{
  "n_layer": 13,
  "d_model": 160,
  "n_head": 2,
  "n_kv_head": 2,
  "head_dim": 64,
  "d_mlp": 640,
  "vocab_size": 4096,
  "activation": "tanh_gelu",
  "norm": "layernorm",
  "norm_place": "pre",
  "norm_eps": 1e-06,
  "positions": "learned",
  "qk_norm": false,
  "attn_scale": 0.125,
  "bias": "all",
  "tie_embeddings": true,
  "parallel_block": false,
  "init": "normal",
  "init_std_qkv": 0.0268,
  "init_std_o": 0.00525,
  "init_std_up": 0.0268,
  "init_std_down": 0.00525,
  "init_out_by_depth": true,
  "optimizer": "adam_variant",
  "lr": 0.00145,
  "lr_mult_up": 1.45,
  "beta1": 0.9,
  "lr_head": 0.00626,
  "grad_clip": 0.5,
  "warmup_steps": 205,
  "schedule": "wsd",
  "decay_fraction": 1.0,
  "decay_shape": "linear",
  "final_lr_fraction": 0.1,
  "batch_tokens": 32768,
  "seq_len": 256,
  "doc_mask": true,
  "train_tokens": 173400000,
  "steps": 5292,
  "dataset": "wikipedia_en"
}
MLP neurons of a small language model. Each row is named by its layer, matrix (up: input weights; down: output weights) and neuron, and shows model dimensions 0-127. Each number is 128 + 24 x the weight over its row's rms, rounded and kept within 0 to 255. Numbers have three digits each.
After each neuron's rows, "fires before" lists the tokens most often just after its 100 highest values on Wikipedia text that the model never trained on.

L4.up486:106146120116095144115104114137137158118097125143161094150134114139087110104144146152095168163071118097117146120102126104101130144139133118121134115196164087092112082158109181138115104112128130145148092094108080134121128195138125139113135151123104115127126129155090165144149162125138112146115101137099129123169128153127091128138144157149128139109124143117138128108118164187103142120126
L4.down486:146128117137148144119087119122096138116125160199129100090120138117128110137106143153101214163157121126092122177137133133116140112110130132120109124129166105182142116111116135132114151119171108172123138144135087128116056189120150100101133120130148127114109159134112098102121127151116078110163126136110144125147105140141111092143149157140100148125142105132113143137101102110100100102136
fires before: ",", " as", ".", "\n", " and", " in"

L6.up442:122080097148111132065140099142140115145133151173103133151125109118112134144127114178152131101117125117084146117081124163113146104157146095126141100165119174136158135149135145100121142117162117158191112098150110118142126138144113095155108116154155171129100137105142136149138063149172094109107120105106120107117121153132171102096128120111106108141122121093127141176124120146113117172152
L6.down442:092105177085167133150128117112160129087109161083121090121077155112110134132121103167150119119156103119140159140128096141107132154108139101123161135089165123143166155127118167126116135162118160133103152126141125131086127157154099129129121169110109126079136133115104109109145132123109180157118156105100130132171099091101129113124113173137131103122161156132151163104136111136118129176140
fires before: " |", " ("

L2.up455:128113130097102140112113137138125134102108161140112136132140149123155113153113168119144168119138146152120118183125122128128130107091141134079106124131119106097126147157123144174157083123152153165118099145081123099135142154085088118114175094151102150119081120107127141154142101097092131133113092124153097119133159126164156135123124137128144097160124149120122133132097146131103101153120
L2.down455:102104125116126118107123144098139156146148123122131079139088156104107128132121166123080133117125120123165160118140042155154124128096139127129164098117171157134172133138111124122104141147124107147120190105115107140149126131139080116149096151142126158100172145117117140130146112141133157138078164143136134167153151138108110160143166139109151103138121137057166150134111117159113113134115
fires before: "-", "ation", "ine", "ative", "ort"

L2.up519:088116133093098136118152140156150128115152131169148108103131126061154174109165147138129161125146131105093119140139137147149121132141122140128069111173116135123113105102130156159130152109133153151154122087095119088138075184135127140110143084132131175136106144139132143162112123172103171158113104110164132120097097134153148147155097124145167132144130122111143097115148120156085136134156
L2.down519:095097103096097127129139135097158156138129103124127121133117154008129126154116142153109112136140138117140139156143125146148158158102141133110078124111152126122137116129083057146088153138126101160115138099117144103100116160142106116161131121136125148107127113126129165137125085130102125161067167139124127125110132097131163151129095157117129139140116141121163129102123161158100118142122
fires before: "-", "=", "==", "|", "M", "==="

L8.up134:109108139172090134118161099141125120116105131133147148133186090142124097118128098099110088145137123136136126116160138106123127110151100120129132137117112087127114124108095114093151122114090170144116096134115130123130123143103139143115127118180120168127112113108115126158127178138131129133142089140111117080112122152083169178103170182169133150139137134115159174152071081143077121129115
L8.down134:179149180114157122168148127196137130100129104119127124163115116168144116127153146120094119118126122141099110137139095131136126126153123147146105123140130109131171136117100129110172133140115125103117134140087111127088111113109102127126151132148093114113098127134108134122104122138144111160184137114118088110094115107148088092167111068112106146094093136144086141120126136115166142119146
fires before: "20", "19", " Votes", "3"

L2.up597:135130108120107154148119112132124137147078101155085136134134121110123139105129144154102149125136126121124098140099126127124134100110123173112149115150128121143130132152153145130116123146110113163140130134094126084126108140110079133167156142109104129135083102142145099142112125111149094135140117117149155080127112082127133101123162125144162156190129116153069119145122156140193069146170
L2.down597:102080125151163133137126127101117166122129127120154147131123165138156142135116139144073136122114150107138119189138138131147111183097132126129132122133177134108156156106137131161134137119117123141100191112134105128139097072138148143188115104103126148135136122165131120086116113116180180110086142110140135146167153103118131135131183115122117117154070141075117160122125106125151120127135
fires before: " ", " the", "a"

L10.up617:155148157139114138149138097135126171095059125122107143134149147116147144114143139134125115101108147140119124148130115129071157123130067131108100126126129092172133094146083100134125144107105158102142135144126132128159092184105126111132072144161128128173121146117119107134081151162102104129149103119129117100119128144125132128177179116158148129114156138133164110152149153104139145107148
L10.down617:121140159168137157130197114197117121091113148153126108114164083069120138113105148140130115125113119152122117077160089154117154115107139097111153128122113084124124112155149128190163116090121111175129138125103154135146133121151114102161088103162112129096129142139125142153125149152101134187118151123134090137108153122100103118132135149124125121130094148089136143143084105150155133142131
fires before: "20", "19", "18"

L6.up359:105120091069162109133138099163140158093144117158121134092137139126117088130171124101105151132162102126147171166095122119120128090167079130122123127150130112115169138150098150115142150092149106136110126132120146089160115087112105122120143115160109106165117134137135089165104086116134185142117139131183108102146121150168114109100131156125125131130154131116145145095183089081110115154114
L6.down359:177161179078150129095143137153158120119137104160089115116140106125088173121125117148127131099111109073155118113140108089098107064092119167171187144116182152108121128098110111149123092143131169134121155105130115155121108118102140114119100143102114128125163150097127113131132142101148138146134137111147100140113127156132120162137116104140128110160125096128091191105113124148106087133130
fires before: " |", "F", "A", "D", ".", " |\n"

L2.up137:114137112078100117106165116165145141116106172144144141125136155113157116160147141131177128138146176177059122149127110127159123101098119109109132115150172086082099156120101148171142135095153137162119096130105106085129140184108099120098165168139117094141101140115111112092133099151112150128105089119114101151129085113119105153153113137132170105139159151117131098097145130116108110147130
L2.down137:094125137091147117111113136128119181160105063126143094132103167071104147132108140129122102177094152104133149145144092121153135159107118113156114106108132128128163075112089103144105111113132118138086151143137099136123135120147138107144108169132124166129131131135137178131139106162130124123093164102128122160140118124117129153151099133122096143149141138113144158090132169159098162156086
fires before: "|", "ation", "-", "|---|---|---|---|---|\n", "|---|---|---|---|---|---|\n"

L4.up240:171140141148110155126135099136136124117090123124087112144121088144101166121108133140177143134117137170064182138120122132131108133140138137155125106173095178102124128126154135106162116103133157142186083087121117121121165127174134112172123096133107109171164107132149120096152155142152108105109134117121162139170117161126146101092103118102133138119125086116140126170087168124138143137140
L4.down240:108177133093164108096111086140130152132136092130151081148124150144110128154116100131131101160148081155092128141136124107168114115104123122103135132133133117162115113096133143132131154129131185139109108138152099140112135121119092136192155127129141142114159160116121095144149099171105125130100120145157112162194103109135111117175095135116147131101122165155126121114167141113088156175138
fires before: " |", " Pos", " Team", " ("

L10.up613:175150117141135146124115155140117148114121106124107151135103126143155125116142100141120144155096145106179108127121098085133178162160123111086120119132093115140111092131098126122098085127109146109099145140150096143088073133081160133141116135131122130164160116100106123118127178140085096171157108116103106107110134106107107091135151128089173140143177138132145140145141129129110135110100
L10.down613:117131162098137174160179116115135117094147148135157154167129088136129135178090100144118070142099138151126128150142132142097108105136137111138119115072139122099111110098151103081154125126107121126114088123154162114146134132145143135105139131168150082131145128153162097150128131086124133137096121136147115104144141167135138159158148106139135114110121163153137095164139100105162082126111
fires before: " ", ",", " the"

L4.up439:142099139118139130077111127153161105107145138158118125160135087158112112137119113106128132091129130227108185157126152096112107113146112157141156140144097131133134146135114158133131120103141131174124118114103127097137140101141083122124155129149086099141144155142135089151105158128139122115127124133130164117128116139112078119083133157113147143131153153126124163089166101090148113106119
L4.down439:138180119085137123115152125136143152124152126106118103116086188163115106147097120121117114062129150119134148115150124153086112097107152135126125122168116077118145148167125149083105116129135134180150128137111109142114133121128072138128140168141119141143143128085093127164098160112136115173139098138139104133106141125093074139103142172137129114109123136142108213188148125127141106110132
fires before: " |", " G", "F", "A", "D"

L2.up239:118180115073111132159095133139116105089130098139083130141132130120135157146126180145123168127117094092125186130109108118107159127142141141120122128144138171148109146160129118128081151132119162135179051114106073124110111131135175142106115119147147145136117135149133149081140133085109088159109118128142136059152123138149183099140131123174115154114118155134100138142109135130126134092149
L2.down239:150149100118172146150144144163170158106145163092144108170162170152092067134137117123111091151134145101119150112144145089123113135140156108102146135127111066100110128105133119124167104103172186112137136117126149110110128137125097152154120106087099107115148128108110126121133145129126107138127096157123120138152095127122170115136103142115111080120142081144127179122126104105125075130132
fires before: " ", "19", "born", "20"

L9.up409:135100124105111116080158131154146133083156124133149154122124140102148158113111110129125096116175140133128088104143117099167101105136127169136151098125133106104117159149108149144088149109127182168120107117169102125158113174115103144131137136130094126108139130119131133158116118145106146139077127123120116159073133169127098130147060161109139102129162129133137076098159184109128128111128
L9.down409:088135193116097142126081142129149179111101105154150145094132155078150129109151111133157115137138121104130129119105077113146109150104137120138124124143150179089130150111070108100108134109142132169124132110154154090113087171128116137130115151117094150110098090095150121143137100164137125112132155152153115164139152128143112156130108132113117124111104091148174133133170167126103122126124
fires before: "|", "-", " |", " |\n\n"

L8.up85:156095099129124110129123096139153131078128125137106112152116115121149101123133132156119102120133109114122104110117099100116132130157095165124139125099131143171133127142128148153133133126113101129161120129129133147170090154130176111137144102144146175143104168107125157132135135135073058159129114094138145162143117159116136133112170134149150113117127174142126077101145127079140123094142
L8.down85:154112155119124113118122126176125141120161110067179127107090142114128114116100106173111111163143121137142139142177128161108113095123142159117083131130120127137136144145146095149116113151104137143108140121102111145124163118120131121138137140123136124113109111136097129167144157123167109160143154090104127095122162140119155087121121166151091159155142153139149130156099132129090087158092
fires before: "20", "19"

L4.up98:128137080132110114120108139159133150103119182168127149144131143136112121131127104125101160084156145156139136177153114125184118115119097111145143134150121122118107125142098169145075112100086128163126111118105096108124161149105097141084139133155112130143147150161119088164120119139125153114111153127153142166122076127126098135088141151124155103134161140119136082078143121077130152106121
L4.down98:103107121101140137107159163171127174116157122138117128117107152102128151104097121140129159193107168120147135106181099119139144108125100143152138125168129095123145119160123116121139125106123078125157150146153095115134116099132128145092134137145090150123106112102122131107116150135116162137131159139117124118130115102147132130115131146136094141136155103102164152100104088132079116153087
fires before: "|", "|---|---|---|---|\n", "|---|---|---|---|---|\n", "|---|---|---|---|---|---|\n", "|---|---|---|\n"

L9.up119:175172111135076085139082140147114112120105109135117164111136117154151128127106145102138180120147129084127170177142148075114146134166073158084130114134119128164111132118122162141098092136113144124151130098133130118136117133095157116128124096130133117147124144116109120150129160122114137135164147085090144097162108102148119092179141114078154124128145118144054117134135109153098107109083
L9.down119:146142112143124108126168109132114115132143121119125126136096157147086125104159100124121143145110121122154087114128090108121148114134143147123092123124128152128148131133152131123131159168146147148148184122142116158113139115137117142134133110132124062065131141124151129144133131137142115157104125109165147114150152148064096110103096087138179113109194098124169136106132159142111105109097
fires before: ",", " the", " it"

L4.up458:110127131151078144140104093118133116141151115164114126116103123142116150142141149163166130127103134135094142148111115077070143121144165125112115131152150132154134125122100132144073143141124104125160121132132098151133098154123129069102099099141124160147109170101111149127111110112155085120167110139144150116153162177143191124110145135122084121131114087115127130185135159132114157099153
L4.down458:120146146113154100142160132105135130110115160115127135129146142148147121125138134135097137166098153126115099107111167165143149143084111102160117124158164104141137118093134151130145085093164095123109103112144087141133124138108136191143115155078174138083135128151091133171157103132134147153128161156130147117100133086153091092146115165118097164099126143103161153120117106151129108151137
fires before: ",", " in", " and", ".", "\n"

L2.up51:075139082160107163139085088142118123134089108140103095124135090121125158137149108203121141098109087110114165175120136092110134115116157139139146131143141110144127121129142146130104154126105140131153097136095122133124148131115150133108121129081098155133096137124123150130127117149124118134151138115124125109203114092146130167101136139141134153144150131108125191137092162131159115150187
L2.down51:115101140098160157166076113203089140162127143096115113112123118155153155139146123094119103134123079173139086134120115163124151138137151136108130149106074116123103142113115138121152177101130105122089122140108145124132130119089170150143090098156152134099138091158092135134179120096122146084116131121160130135123108146139156088121158121155142122122144144108160087129093127138126130132140
fires before: " ", " and", "rom"

L10.up556:133162121117099119137099079151135158054123144114132117141130122128102102112105146118150151135136135119109120161150131129092142140115110157117112103170125137119099153141101088111169074112123109142149104154137150133117109115116140076125131129146108160126100139068139138136156141155139145160125125100140132092174159129132181131132155105131159111081157130105111120129084159124144111125152
L10.down556:120147087152135128058137130153124152157156105170142133097110120123094121122160122139108144108110129140115120135120134127130135114111128092115079127122159091129157109085145144103087125110158059152155198129112124162144121118128168139120089114153130162115108157147136131126110128116113139100152148114135148131123128145067090111161151139128132148138146124111169113124105137149138136145112
fires before: " |", "20", "19", "1", "\n"

L2.up376:119128101138094159149113117152128083093129060137143112109126116119129129160130148115136165102159059098153132146172096128091186135138134112086098135130116109117146101122152119133130145121134133150155116120147155128133118144132094124112170104171126134138077159065135115097080151154100133162111111125141119073162138148165101086124127148129138125133123126154092111153122141122177093110144
L2.down376:108174097103162091136112148152113112105134178135123128111115181094127138113137123114119132118141133163194124111193128131115135141148108142137132136086111137136120132131135120134120110135111160109111120127096135146124137091099140148120113079106134105113128107171163151141193123089158143115163121094079141143125148179159118150160178144154129129138130098135171125053109116134121145127082
fires before: " ", "reek", "er"